config.yaml
positions: "rope"
rope_base: 10000.0
rope_fraction: 1.0
init_std_up: 0.0337
lr: 0.00735
batch_tokens: 65536
dataset: "wikipedia_en"
MLP neurons of a small language model. Each row is named by its layer, matrix (up: input weights) and neuron, and shows model dimensions 80-335. Each number is 500 + 50 x the weight over its row's rms, rounded and kept within 0 to 999. Numbers have three digits each.
After each neuron's rows, "fires on" lists the tokens most often at its 100 highest values on Wikipedia text that the model never trained on.

L4.up991:494495488490567613532487587446491438522599531465482640487489476663534512455403547450499490538611566474432546384503473496603563494467497598529461518561539505480425554413575576574476469530531509473484489477571575490490476479506502519464474489486535507445438471464469500463555372441446457515474479548431556544532566559559532479546428539515557567457535525477502539497490467458441532543437428463493459425470438492551465447518461492525467555497454467432443564524508505475495554540540545448389467502475465420485472540486477651509565476483491483569486476445422504473582453580495562521527486504491543509530471544471527543500460607540474514479562505496500483576423392569608478575379432640441474446574473640476447564475459497523452544521467496532499502557548476498568426484512560
fires on: " ", " |\n", " |", " played", " It"

L4.up1103:561503459445485510525439477472463468567469521563511574507602507526539408522545539527487557607523554586475496476473524425503446445514479484480492526508548472568444536534492513516522502627444549509500542504496486547462498552548473552478532471492457488483458528476514576440595483463439437454531451534522463433476492538484543583542448416534501492602512494580538542540399448401481467423535424424523468439499460545511538418518475551580576433426485650472538479498482526663415497464448534464450541405491483586408541540516522486452514472464563594524539495464515552650560561487525572527527502543501438487539524496444512463476480538475383473428576554515454466468545432515536498540482444450534416487582445421487535488539503570454486479480423468402574483402481523452467474541547494
fires on: " is", " was", " are", " were", ",", " plant"

L4.up633:595508452506446450447466452522455461457473451514507449497435614558457447455503454558476460456471496522428518483495509542496558495459514487479430546533515496522477480491511477497495504603528479411549558464476501430529583587465425503498430602535566530470567531553567537482429447512569471515526550451514568523487507512582566446508431541500532476552508600379622513549607521488517520571494413645445523510564412491466445411436477455478413562463466470524536506530488365556444489556477467467481377517492384567400563517481540449580470550483510522441514420544470492480593512454531543517484429483526414490497494511467509494496514533583542449476509438484399462511456520530423565509425507472598493492477488513402544441550589457478446539473421519503502515455481483473521535436541435
fires on: " at", " by", " to", " of", " under"

L4.up473:506629441476516540465466495491470431454512559534508592484448457470499436559525427506428499519464461509525432484537526563520481499487481481627586499489572569464463536464487510489573401599586511488522459482550445514532519500466481489480526445541523511546498501467530570474504468436588482464566452505412572524617367505492446568513564499416519485446523560575513521406567557470674546506569464466554450506548490454460503531439502500511413561525520583524456440585492481545413514538465590465399545474506418566460599505461480447570511563549530539554525429425530528464531476459515475474495553539476483558482535483501540401428517562457493432476579421424439445411473436510510514536516490452577402559479527476544441444458517429482412534420528532446551423592526442437455543515440414
fires on: " by", " of", " |", " from", " time", " called"

L4.up1308:439493484490459538592464426492496494467534548522409408512454495466453556455490501568448463511376449391513563492502492478534498492425505437530503447517441496512539541584507477451460538529416352516480511507474462470481423468533432503530497490537492522508507524493542523405439455536466388491487453412459520558606569595491570540486521432480486505636485460512464600544499505559568506499472464472449555496531491531463452473431525502508412513560534513543509542474549610509535447480568487515430482564476546444428591538502474544378576550535497467536510518504585542475534471437474558577471476339579491539551475499534571520451507474510528445494485608471562531452533545377553569558532514522540560512506431444529586567569478451514604509557529497532425445505400481421482434447456527
fires on: " in", " on", " years", ".", ","

L4.up148:569496445478462451483472528408522477477495541482459529555509462544518507459460440415499575610505512508498392497525515523606499497474456577596582470446529440567585490456503529588538439474460537512434489453594585519489534476518489458514507468544517531561468421420515499470499542452486541529462472479447403449528458469475491570470583488531429502486565467512466522483435415524440466459402556558504483371506491482455434455488536435544506559424545581454549521532577539504531419514493573510418384524509560526511520532600488489490489494565415565439485522581532500479445488609527516434598540446586468492499443505478533475563456487498499564524486508491584467545457492498571549539502432621526429401507488392448462444509444539596489603537442588545450547432514468441525408454412444
fires on: " as", " became", " was", " is", ","

L4.up311:492541639520450474507568452524560579520546482395567448484460452442477423507513461424490446492483460554486550496393478520512500471419514502466462490449517517524523510458409473507578505562533548499556534471433478424592369454536561406584566597481481548419503510475512444498540489483589524514421501512566480530556497551544417580519564525484468520477513513398427487414458443538485468407545492453519475441486455520498509525495578451538464509591311569492552514516506502521516446521469487537549506458495525479488497507463494524586400550539458454491472491467476422476460533442508476481544441464478410530523563539475428522590516489525599548430544496451594458530460519534500513495453610504521504503475534463365534536448533493547578475452375499400429491497501490478514476520456516
fires on: " and", " to", " |", "|"

L4.up497:434502511477477488412547588471523561475460579575497550560417548550467505518510482428487510496442451512481525499407540436530499447540597492445567527427500501559531488412477515525492435588524534548491473435418552547438446499556423486510553518513575577556475530574508513561543465478531431506468499563585493540393500471450481403485524425494580555466555518397524531558388584489550632582570510490587544588443458583466513555597548475478567489417516468515544521525466404475449521484581499505484386553528390571515450532482442424562501436583550435480598505482422484468569593442442462499522571523464505611453494427519509511505444553424554459525492500386501465589534509480475459554504534435513473493527407541466573501563495470445545491488400474463542509493568461397554442476422457
fires on: " ", " June", " May"

L4.up318:587469494448519463544462442613505507526508354508547399483422468554536545439562423479489426348451446463559505489467470530431422510549502454458474465518514389514488488535432456428508497469422511491551474516529493510526456488426517503394638578463385507479553560544463462506455505505488492528481520480511437459428464447461637457584453589567527481547526521497484495455551526542443651480554566489491531510559507451521461498433475462555498484575464553520470468550490636481475500551508548468511633534563487443505445460566581475509535473464495552495456500497517510535580507555576540541553597446531480503481435465575494580499409563585498452482578465431611370442532480559476617478495483459422454515419470501449504532496534471505544430426515550506474497532573509515416541418529528
fires on: " and", ",", " a"

L4.up390:495517468433528497500399536492498497473591632515532479434546471440484459452598568508514434480501468580473450458474537477500509539435616475401614497494418463487541525422517503558522454516395486509505470449476473548539509520576520508416482503452646439370395487527519581526527512496510501471507444515512558503548523473456477423571500519416507374464575575467555525523556563507573463470450531461565527584423469521428579557428497452489430590506410468480447460555461465381503563501521567570532389535529529466433482615497469509499553488556543494466512546456547480521543509551499467522524472503474387578420567530510568552435432453463541534545449494502506446457483452471505496524535434498407464459518448517439494550498515474444526417528512515565508490559418499471574502528474484
fires on: " ", "N", "–", " for", " on"

L4.up230:489494493465527515453608565518440485462491500510487479639542546419419555584539494518516537470387525462496539464404474409455498532481456557576448446494536684461505485585499533483564535530505399533454455537520522538501455491557484445486499490566493437553534531467441511503561494563455422483493599468557504502496582592449463582546501510514507497424493445472521519444523522440583584487484494496510508519421531519565480526415576434525534580559599484497517511578567556609498467426542432479506550573494399490516442636461527435490483520475448547555497523579470551398522445494502448469541476500416465567429483531591563467467478542523578490518452496521489563543545498497541485454472503458504467490498437572492505483438424533531384498459508481494609551477515460483558515496524474
fires on: " have", " has", " with", " |", " of", " to"

L4.up1142:438438503442476466613451497544482482592572450460581442496509492473466544539546442533494410533545455411437476548478456545484537517435527525561524466482426536551464458447603511481527455458559434437496490518559506531502417461494534493467538563440382465510485441436436509531498445464466466383444528496425522540456485579453535521379442519560597541490596359465565476470419460531481492552544576427481461535467477503528539555459606465564392537509515539418534619452530493498492556487596465545518517549522463589510461549517494602381453432521583422501520492485486483437411535579413406502528493437529561576414495526530492503543447535486504476469481501492563507526375448487414517566510556568406555481451551497587512508489429456558562498521573572464452505486496412571535484495480443
fires on: ",", " and", " in", " ", " by", " to"

L4.up854:513508437433509570530471494514473453501445448365409550407512489421522524459440525460525548574421498441498483453399461493527548601486570460488340533515549498450479560534509404468558536479508487489457478428420515474483541515524538516525528413640533511501439478445455453521432535413503482394556470506494520474429479520520485530505426409548543522524501462487516441491463481478525478535435517450469494466584441383512547444458574481482532524375588402529545526462495521567482494583458502574464426465565542418520602504505499475498631573508528523462505507496467516487561471537549565533650500451489457464601486497593528511467598441543586528456585483453528486543530459547444557508486513492446625527511610559575540478504623562529470481471560433474440505459510517488432493550567466
fires on: ",", " ", " and", "-", "201"

L4.up478:568507502458480471495524497494532507578523462467487623441436544507476493480482474446557454558503456527491541523548508523462488568511544525563532500507428474547478441523482517533470595518495485538469501581514499448563557525473479560548536482484507548471577446547510545460524553513529433513471404482530495425478405512405394440481495500509504483497472491492507544501441536537414463490492540488496557431503478453361480485475487565498531537595526467488477380387476490530521509450525474457432508384560505477393469514548554521471435481453504481384483402455456476416468478485437539549522529467626437459469459477507551481491411429507412528433416533569515557528360621496513614538563501588442518525543543530453458499475587560434436508502517514488447488441435480471519431497476498
fires on: ",", " and", "),", "K"

L4.up371:477450575523484521486461479517388600444585495519521541483478630575448557462480518428466522480522570526509451377525519572516455488544456529560483543468567460536500590533485578573473372533427504469441502410441568516522555514521402494499456534531592413500539465544584477552576578541505492418445404505446477488443512536529468492632464543487512553433554486488517472552454412461470498552393502494467381418553469488552513517351504581547504530544505505520508504490536480499538517530461456512525444437520482410480424533451582570500477495523441497520514564482436564393508432509398390552548471537599419462595465516494428429588489585565450524458532473419539418446532432558493463473529468442509561515558514524485535464485437448458463461458542463545508495511463544555579463507429440
fires on: " ", " number", " of", " at", " won", " ="

L4.up1029:477451509554438540490467600535505521465483427459558526507433458473501470466496514551425538447542511533533539447516547512556542508517527592542529410443517480503574481550515476510456577549483515417460504466474470512473424491426548517473496499477437505494480432417467490488519448445409533536404481530493543579435434545499504510516448501375577523531397570453508512545563480454475454465502516466657512511569423458575496527481566497495479503530516528515546399511514515474488526414490599544444416543491520424523458562412425440539493522468485467541469493460513608440589507491540532489501504455454578434439462474436392419526416507485514531498442546412423534441653535620535416557430499357522424486470510570488484498527505531426546528501521445457547548501461548496502480405475501
fires on: ".", " .", " |", " wide"

L4.up890:530408484458514527551536540505458538555466502456569563562499493442503471564460553542516499437420501541464374512445572504518490521464554537454525484434568390507527518465447529432515461403399509544494551453347610500492446553472527519426502476481469489551501447502544460649594357507549534538448491465453532469459481608544497462501473524452580544507470542571444444592463466526539435424474494470484504568562515489489443517563475529458500545573584534495594470513539542454566499445454566459473539450458484564409441581599536515558529598491511413551512514458457528459526535509485499474558468481416446438538452403503586507576482463514569534499474516459492475502497482531464504464483466433501461417478433429513484494456418545498435419459480553560532501618479468503448511484532520
fires on: ".", "-"

L4.up1216:411456619561487442516544505437490481537567583517453504445482499500540510464573446535479565488547580433555421478436433441484484480492476479500505434435559505481447525364453466598575513524504412628407500479516510449610537574409420568553532495445447411567553624487449454485571518371494592481507481470503478413557454538465479483446546509526577455577581531444553503488487492496480474521472467463527437530570527438427401532535483546441561479535468418491494559455432465559482476458522448502494515556471506517467481566503527432581503496547465525544485456531459517464547519442496504425442536568468451534569581545511495521482473467406487467451449411547503478505509515539498488485500529511466506430456457656534567483461431494462459588544543554543452476457532545489495561431555470
fires on: " and", ",", " A", "0", "1"

L4.up997:589398453449440535501489492463551549567492564468493432453454562482542537479475442452519464447485413471542467674456509431524552597516525494542428515504492464436457472492432495486479509592544497634531464548506512499465492516529392442523564519513519555546444568458451481474433451448522492539518476586516556459548454474529518500459534469538392520535427445455651534509515526561440451483491505592553531524472514456538518406543459597560523499496526473619455458465527575505621490543481519565469603526501452518446485532462553515524438555598521523543420557530446513530452509340428441497484485465581504485486462437450447565555480518505481495523526459486575528455502451481482535495487495520502481529460399497543472440556596434517524432458572589474531468437451475514485485518436453
fires on: " by", " of", ",", " as", " was", " were"

L4.up194:551495544461390503438497528505501493470647390540495544514505478443489514587535516477496491645504511514489493476463499363485508498450570579517490444415569482524449507469541621525523487574488391479490563526481464493594527455495503431540523523550476495459554561490473449542564624507523495425457507558505519521485487509484402591478530479495457510495509535466462495491547465576547573511412520520511495444473456514554505504563512541435385515518374528455475484557591464516426475418438509535523528566512544484495450498518562533490442474477619636455540536447440549506511469599548476440565495499573495585455468511436530460457490391545458552485545454497525542529474528487508488528551532517597482494474444560507459441488452449441507561403481502478510463456441508537522568551420522
fires on: " |", " and", "|", "ated"

L4.up32:438535488504523502518565430477507528495534538474514392503495523440524506492482451466438465528533518457520516544437503422521499505438582482504490460461404433558495469494444523519550470564512550561446580444527517553439468497512481495538562427573530411525411480489459493430482546512559479512563439343564539519465331499524545597474497487467560420460464498437503518453443518562497424501440467424503529467519528589600521546512497507474488570472525494476463486411484504503416584565488497483416562506592570513502475509542442483634540488443595509573415375499427518452528535510482508487567506530509497560420526490447567573528549527536534524511495529447476505539447387534512475472502398471480538588450511582445429470507498492597483468492438487578527559588526422408542452613447472
fires on: "–", "aged", "7", " to", "s", " "

L4.up923:507506459533440474502475511489560516521503528572515471536504563555560528535521511446486472523538491513520511540585453472485427481511592423512565515468480547506444489463535483469517500441568445512582414484425627511529578523524412388505562529507513512542443508523524417541433331514558453479523439537530579489574487503482479503589447615613595527509450449500569497493559545439552460557499531529448390461554443482521452640507573490510416466519517568511425432537460494403483473420492529412479549605482413584464482458507405447562500527511523514476498490550539568474496566521479496496440485540462526490495521437496545412413469530462551546508503448483475473439452548480506476524420498448506487468423548552541519418537424419449467487532506509492526509504553504481511620458540450
fires on: " in", " by", " of", " to", " from"

L4.up695:451468453509462505420616507541375450549514488474489500554442556514530421497520593492523551417470486598513448458511459570551543530520479465547524462535509464499459521467435492533481507474442453409541528439530556413401505501583413479435583487380492534534490481496503461495401524461541529551505452519573519518478477430489564490518514501460523446481538586509555522394468488504528492524491488490539508530612428481452525493530497473457478462574568418547494442513535496449480550511468489468521448486498428552507469617474491564545508528408466566580518553532586564411447486429526500491494536422506475486590502411645550491598396463550451490500464515509437401456666573459504451447551484551500485452518556589577482453440507562477580537514491494439530487445534529538429524477488441
fires on: " C", " N", " L", " R", " K", " S"

L4.up1305:566505492420540497491525477498408513539533512482493485439552460604452491465556486489549437507459556530432516399500566464559502563503505446454569439552514486501529473508512614509431400531459465561490452545434407555496400477525458549412435636537491492476501560551564507501490469519438528553490561480480463444511468444479500418560492486510503381464565474458518459509434489534440479578570482571475495444443433519512581519520562483439495506505456589567439564494448486500479604450487468464582454529576524562627509448464513453415520485453537565482449496600538519495498504488544535538445545490587484537504422407544558427502600477540380566532477541445483383389404460500513502513481537458575430518482545530534584512533524527488493473514459444440445454489540495477539446375411499
fires on: " on", " which", ".", " by", " led"

L4.up1144:404529530478512476670522528536373510530492623430444496479571526488485528543398506507499534563423436562434462555360485517554441477466485462535482548573468511546534537503606550440554435564492562456493463520472586508590517447541495515557506433451545557599472450456467419511502485528475528458426502570460515546365512593505493541493550440417527554470497538489498515531555474411499487473446496443487488500481483518413542505552500499507466515527582522472523430410612404496486579438487476553517436544457500519543495572543497551479483483551553506442492492489540552583610467509466410484532497477496532490533396502465442418474474577416452492465620595538545501531550480438553533495417438438515495535508584496460415513457398487560475517435446485496522557506542424545476481559511582
fires on: ".", "1", ").", ",", " |", ")"

L4.up1238:451495585377425465562502448473422478443511523427471478437552554534509476521384572524489417416520528417482573560484464527504471519443448441491467567552519443480492433418412451419526477564403445473485520478410531406493595538457470507468444555475520509449552511496437462508424543567490442571541533546466455459545501454456542512455485537505464525483610508522482432524414574561569490518486491498441537440452593561481573568406529487436512493551510475568572518543530405498515557545509537566443526606467442602521518476442446452529443530442472603457460515505540443490531497427515485496674546448465546442415558424538498458505491488469509444575477506538434466502492514580508420452462442516560447534481564501500507565523637569498477568487495569450543421481612453437458437433523542
fires on: ",", " \"", " which", " (", " in", " “"

L4.up23:432544455519491539534578509472476488326405474575481598568440524524412531504535543479478588464537547486580505501539486476583470442520564512498502476514471512473468540437476565453452503483526497513453487511428412515529534552573530433477379532507384473511429550527451478511446472529535530473518543474570506469455499514549453529606610502608524497553511439565546546502593520473421399548561511487459492548506430521490485476538477471637571490497492422511503583513593507492473506522513531489498476528508535576491646531498465546572535444472558474490517538551555515448434530495560503439434458571541483526512350520503462517515403509553507585511505482520390496368500527487554424414506403558536515501449516491457464507508488407506466496485471609506504579510530519531582505493555519
fires on: " S", " D", " R", " N", " B", "D"

L4.up267:395532459488452497500468538563550589513477447477453571447480438440552441538464484515546480496432510530374480418488483520635492436500484575522542456391524546478429491487512549420488428481521527517434460487537604475526475461495517457471601459457462505591529564507448391461482454395492543469478517456554485515481445596523499530516438446573504500519542504517481630545395521538465523441418570520446486554478432487557590529449497621515528519547525420496548425457526626550486539500536450577428467489467557567456468493570480461440493450542506566483433509489576493521559539560472466522460525471450521524520524472490648455571509569468460461414558495539500456490502449506556547526477487520520488452477554492530467461591571567517504535482526545492470487542620539512477473437503472
fires on: " and", ",", " as"

L4.up668:553519421436520503486473408497497534543430435437493520511484555469409514530514510467444563585439549428470508545512598502359537506526467396474505423534445499552557416538529470507567480478513561515464469371533537529582537573650472425514535586511579486499548536480557442540468511510510476566469479504390543498601480529468476370545526516525490522504536504532563523438536494376532426525486495517516386615460437504478445530510548524499478473430524587433517526500473453559484498462492525487560541574409616575431474412548574465525462545450428522489451528536533520448610492479513522415482487529460484472471529522488522464540489537356517468598494511519468534479564608470573502524533519513527509561530441565430442561431594461571442471479443487456592409425551464511534455559502525
fires on: " M", " that", "00", " be", " been", " W"

L4.up1080:505540543508477532544541404559512603514464456520376525529488498493529469592490454519533431540444460560455535524350531480431472609443505437553403502520462456530454538479652491490550479468467568425543548497450416515508456555459462479510480634534390469493525534570555457525495418398552449509556526541483489527455546515528478566468509542460475521394526511476519420586509549547420549455519522494471532469493476546498543442456568526601503520382540531451497550470443504452440476545453500446569511551503517519526424584466397481439556510475491594537478494393517548479396542527482472455507456493546548496518486530533503355485502583479469532559519481540416485611464537478442628417488543441542535584504568547509557481490530517550463503486551478525487454532508505448445484449536497
fires on: ",", " and", " (", " or", " ex", "4"

L4.up1164:488503475544477450602525465453473419492470566462562536555480556521521524452430475461570565419397493558504488532528508540536535510514558558484541458469486567490511501489505551524459380442421425532482432541447434515488543577495427467554504452499491464558497488524616513497554521515528494465494557488447504454543486539514514533556523440433466524570448539468483572458490563545449427497387521597491524546519423512441433499603386505437489481545578526526460523423522550488538543515539455515470446503540489509538550499471516542484526578548490527525506556499569370495500466491488456523518588448404474490490467473482480560496496542553460542577485545469534475463554591660563536533523521426442561540539537520469492432496472546540520472362503577517457472537437537475410545430500525
fires on: " was", " as", " al", " der", " under", "with"

L4.up296:494432489594479506501510449525528503472487502530438555439475474479516563511469465600456461493522525463464498563470563467574501500484571501619537480439455476495482598474405529414474407480542484449494555459490448488491495429528487474448557521526539545461406485481526612507491615427480465467466535436489586397486549624532536468482459509504561560434441500470481490466535499462410511440489436571523514555495457430479490556520521498475480414461509511502487542466522451499546622432512598477421493599473558603528511514453502560595504476601460439516372564535508433608552620404522518441403389521537499503522477467472484428547468529429427497478491495550464433604532485476482459512464585541567561560456356598505521524446510454501552486579483440631462494553491482501526454452464381
fires on: " |", "–", " ", " |\n", "0", "|---|---|---|---|\n"

L4.up1117:458406454614493428519588368489406594544491491416485502561496539467471563454475513505523512435460506559485494428509368499439554542506522429589547452463475510453412487433535483517539428473514513487433524595417493512501474521444504546569484576527592472541549563473428522489540498460411497430587503492524467537500436492402554519497514572552497474520562527446492474552407530615476431423529477580559608608428486501461421516552531521523466467458501475544454548571539500501489515539410464528484427513586480427519480471434585518478466621443486492520571504537575487485478548561480516461482503394501539480492471509557432427546419476468498529542532554525474432593443525411516472545492443512539539508490486538445536549492557457485521549474537531466528554416538524573455481579544453
fires on: ",", " and", " the", " \"", " a"

L4.up899:471459508394469573537488491511531481504528499435426617464593448565521497558509521535488505605490510534628482579474568558621580540547443473397488442515501456595539480530499527470514473487561462431441434422493561452481414464525540515542480459498510525522483482542424516530564518532549491516540432560581421558406500489484482440498506413531527476545502535415557536525533545437540524399433490434428450443566493524453482569466539543528491527526511585517470477476508491530388518497509484470511517514365636507488489579507459467461482535514460532460555458490541588595465410462511580468542602428452512437449525488528579442604533494569525605441471448452476372571545512521582596568546479493454488446521559449411489474522473473535502536518439451450486615427506421509526463501462460
fires on: " ", " which", ",", " It"

L4.up500:416509540509486464486502428524458569490448427473524535472413537482543509369481384592485555509506497459518534496530495476432506515457548477455498524438566472517503560536560458501495518478550436564531557496553437543469527545521558461471510540427437568427577515466476450447490555544546591529509493507603461505508481484604551368498529528542456477570592481509550566538472417483571500474537361504459509456466430524556492477434480437496505467357522567449491422577492450542516553431556516597482520501470516484506546441570539508635502525501514501525528428535442444500473536434451473414577426548508528450533431461590432444554434471515455505460461438536502493526473501470484603501443498502531537559606553528431516526492514531518432445473539452445480433420517360546545429561431416
fires on: ",", " into", " be", " to"

L4.up733:438540463511446556546505538523396520452473434505501559624525436488565502439564497458448555487494488431473451446461542528453517537473520437565525595460632544477431547524510487492459547571504474537543499496426482499566592398485507491437519577446544480548516479582569451518467480482435415502500438432475518482499523459540562544466467379518580468457459551457506560419481393525462431494546518466491504463525406489504478514508529497484419460414503515389425515372511561481535538527483464510470527482560469516527560535473465569588525492643527471522439483495378582554564513481518594509507520556496470448444393550493576534501470480507525443440542513536488596598519516519456460551513529577539646458516570496498430551526535546422500538581603442505428461489514527426544524557506437
fires on: ",", " with", " a", " of"

L4.up268:427458570475509407541474502448476555448528491509456489536452470516456460525541507565479535506426461426546494424493622457485432508461505455560469422534461425403529522468547423482561463455530550463481476532482503438448505540488425546474545439608433503478595491422408488554471449476584394415519535485481453569551417467473529485531492565558532494524526509534451476560482456476513554525492498528490487604530510575463469479512507482468553486473540599477531544510483498421453622480347451450529509484517512478549552430473477530480490541599524632534377514477517442505569580460457524514516465493540559465551496584490439475542534558515448495521459454486534534532520549532494490453412436482531520483510573575375492522533594453437513551531459495495460461433548508473452557484541453
fires on: " and", " but"

L4.up1096:515545524542493541553416434425428568554544509412472522556446507437549423544580448469456506376535528532549518471417539490403506522471522532442519516544546554534446448471507439480475556551540547419503399408514551492486504539483503530492466515496470464530538492497595449488502457535425489564425497506536559523452369565516467434588460479491478480498400576496523445538531489491567487491505485473611532583519517388509450515456582515446537513491517551529502587476421405498468477446498475510577464500510483523551510504561493495483438510484488404495457502459481463431528564431478542556586497471501484474486691517528468502596492507488502505527480444485436434388509478499507520404507566435506475476520442486492467530537610413499497445456518397489442433540511554449483517528520496
fires on: " be", " have", " been", " can", " has"

L4.up303:577513481515473431429416537445556466471536434580428592439428519434571560459511493495473522479546526370499512504490483501467466496459611550516443358439490500544511569426536574494489420573551506474520506521532432565412533554488497475428418508538472517573567450490465431433510538502422456537444483480555519488563564484585450502517541555498488527455444555456562459498462457472640487527518447431440514491427480409453539565512497581547470560417559469444395496482467467496440353472487510436503529443554488382536481540366535526475513560501537540480510617494516586514586488580566561508576571516528451558470550484556499504507498444547474423531374471478496478498499474539450529438492546529603507442475501567472548561528598491453590466458505465536441494635505515510480442596452546
fires on: " and", " at", " on", ",", " to", " near"

L4.up385:517505477449385599603423389539492511511593426513498510498524535457437536504489560506451574501456529611503513520548430492529521532587433509471506443551586477479473415471555511517520549422465515558505404512457547522481575599444561457518488506531495389598502592481531521540546536438506467558517501487441554578404449521469497535514560511472587603495604482592506433473398560535529395510461496464597455479513533580468429433434445506473573555455470566490475513495388503483490464583578497484515534611424455511508452478506461455516516605491534542548517405433481500482496455433424334519593527482563485517441466493513424561459543494476429542485519504555564608558500478515439415503471531445469536500624505468429489449445552424469459478468443491446563403510424466509475494507460529
fires on: " the", " \"", ".", " to", " and"

L4.up69:528549507536503563519435556539507562456402448495440436605437450423518501477507525561531534474492499510529510463508544422417514487523484492559486541512556582565499458491568541467541539578481427474425455442510524421542497555436438477395616520531483554466473545576474487456497441458458544495503485541571455523496516516493494520528507489553587547487570588477409487502556469389526525496530519484452496525513518478472517448498482512511487442450559545523430443477390471597512527491517469490594568416537578501532421563392502422538474516500530582590430503539443500573482482482556480482463483510513460437441490522492487523575445586539492436470532491507504451503503508508611452454481478503491522502440529425414477519435518518389466486490575490532511512544541443575564482496542451
fires on: ",", " well", " and"

L4.up868:568476512474541551464460511450443532416570468509510473584486405446501449456505542530533493458532548471467542452438537538407528428408509504518570472428540502592525483484524400362590513535516555480473476543421535541528503552529467496484474591524443536436481466486407511512494442453556508502311588549367567421493467536390547494477526419519494511489450496447458449493437549504471588456523530458508468488471484496558523608563548541562520472560502458476473541430570465446466463574465495524570411543568434437516468576473532408559547486490468452520555516637469575459468479540465440359541457441485615498471558448564424565511481438474463491466465549548484520562536508541484548434522531572444433503489556532453632597542569490460518425455528483557423465550544380482574463496556477
fires on: " ", ";", " to", " |"

L4.up341:530471496473502570446497424543474452557413474542448469490507471461420454444430447527483567464522547500504537482513474494494499481481536490520461453489594310517475569518521508517553495518476427439475441474445587432539526478462501528513554487374496493510561508544498552464552523468459427546498402474555558568469477518517483577508507464471526483537469507560626587632500461555466445485545442483516428514445443529502488530502527477617546462454455600547516535459536531557444470386447529509597548498494567501449444429390463484470409504519456451506502542483575512531478561465437485464608585443494522632548503460530484519531510528590575524517400437503510524510576447559429444536458571614556515502565496494446531569494476495553449576507436452495475512469485498553475479531512435
fires on: " be", " to", ",", " and", "200"

L4.up420:573386563509496500579456596506548479538587543514511393517522426593439512431507462507535518503462510419518444384545439553565511500472544518602585607508465489468525540516482473492505456520479494479519524515421492553535523566410484525497427525548503518562464501472530533495547547487583491513551363442480594453405479554494446439518463532599468532546416484573494516465529493496490510499518523554513547405421439534419510524584500484507399467406468579470508554525416581380597502527445424519455522530497478574443519510518523411525513485589487409472510435504472586516437549531505543560485510399470522482542615510506545457523492581509545512520455417573452468534477551470414541559555407455480489497520485375511471482531550437516472494548535537464448564597477471433445514485455411
fires on: " of", " name", " from", "0", " for"

L4.up1237:475458420484554503604473561545456517466497446519525491467519521551511430470556479491454511482539590521456565488474419483421508515497549527625604525504588445532440407451514531502456492432590494518477486625544545601532533469611429536440489526460520487506493610522496480432444599467592501464535426529557431525476496496487454531573427466466627597489480471440537433483553504403504486476501482507480544501455476583503570435486472505535445508466468529522490459457468573482494496527464519466461481443484504494537452491610585506510522633503526516536494539474424415467465519391544487438518521465517518480490606556528529489537528590508493524448485488512557535456538448568568600561555484505537515545567460472526504498486495439420520448509515477556510496473464466504542465411601520
fires on: "|", ",", " |", "%", " was"

L4.up689:546487622510564539523522483473521494425543455493485469490433507445538441549521469488490521527548500369472494483455503587552475394529528414517602444402512508531447362450546498501515538550500436546545521471494466510485498524638408425534409459507522462412486509494435459478483566498595479488561586482493425488494456430521522529530489436468500479504391511497482399432542460535609562485493462541568542506535442495542515604463525458505503447597530456545443472488479487542415441457496570427493432510467491455490483564454496464551470482535466509531504468458504593529500467529542581517501512591599340491484552407516540430513421477548548511474593482497391475548554610507459462563435443572568481489611515623446599507597551534459530498563473541515540475477494515445470470419479440
fires on: ",", " (", " at", " Location"

L4.up896:469557427367488471512478463424450505560445465452498627478568481494480543540468565491543490492423581470513450467517462509518589490485443527498545532464523456537511510485527535422459428518498477585492538612467536536542497542581436479460566475474493501528532510479416549385540553435401541470549578472585421494562476496446503494528493539549387457532464520596529484466428576582542540433529579461405535493482380543456459451486585507488475403475394527459471528495414512504570599411564544464416443542531682464501581507519538484466538590487510555488466537504483462534519486536552491492519500483554420504446422559561487444568424556550478490452506497485527494562516502521588434499556506558608505445529572457540550446582569498514473539387548408482426482410581524518505430439498522
fires on: ",", " and"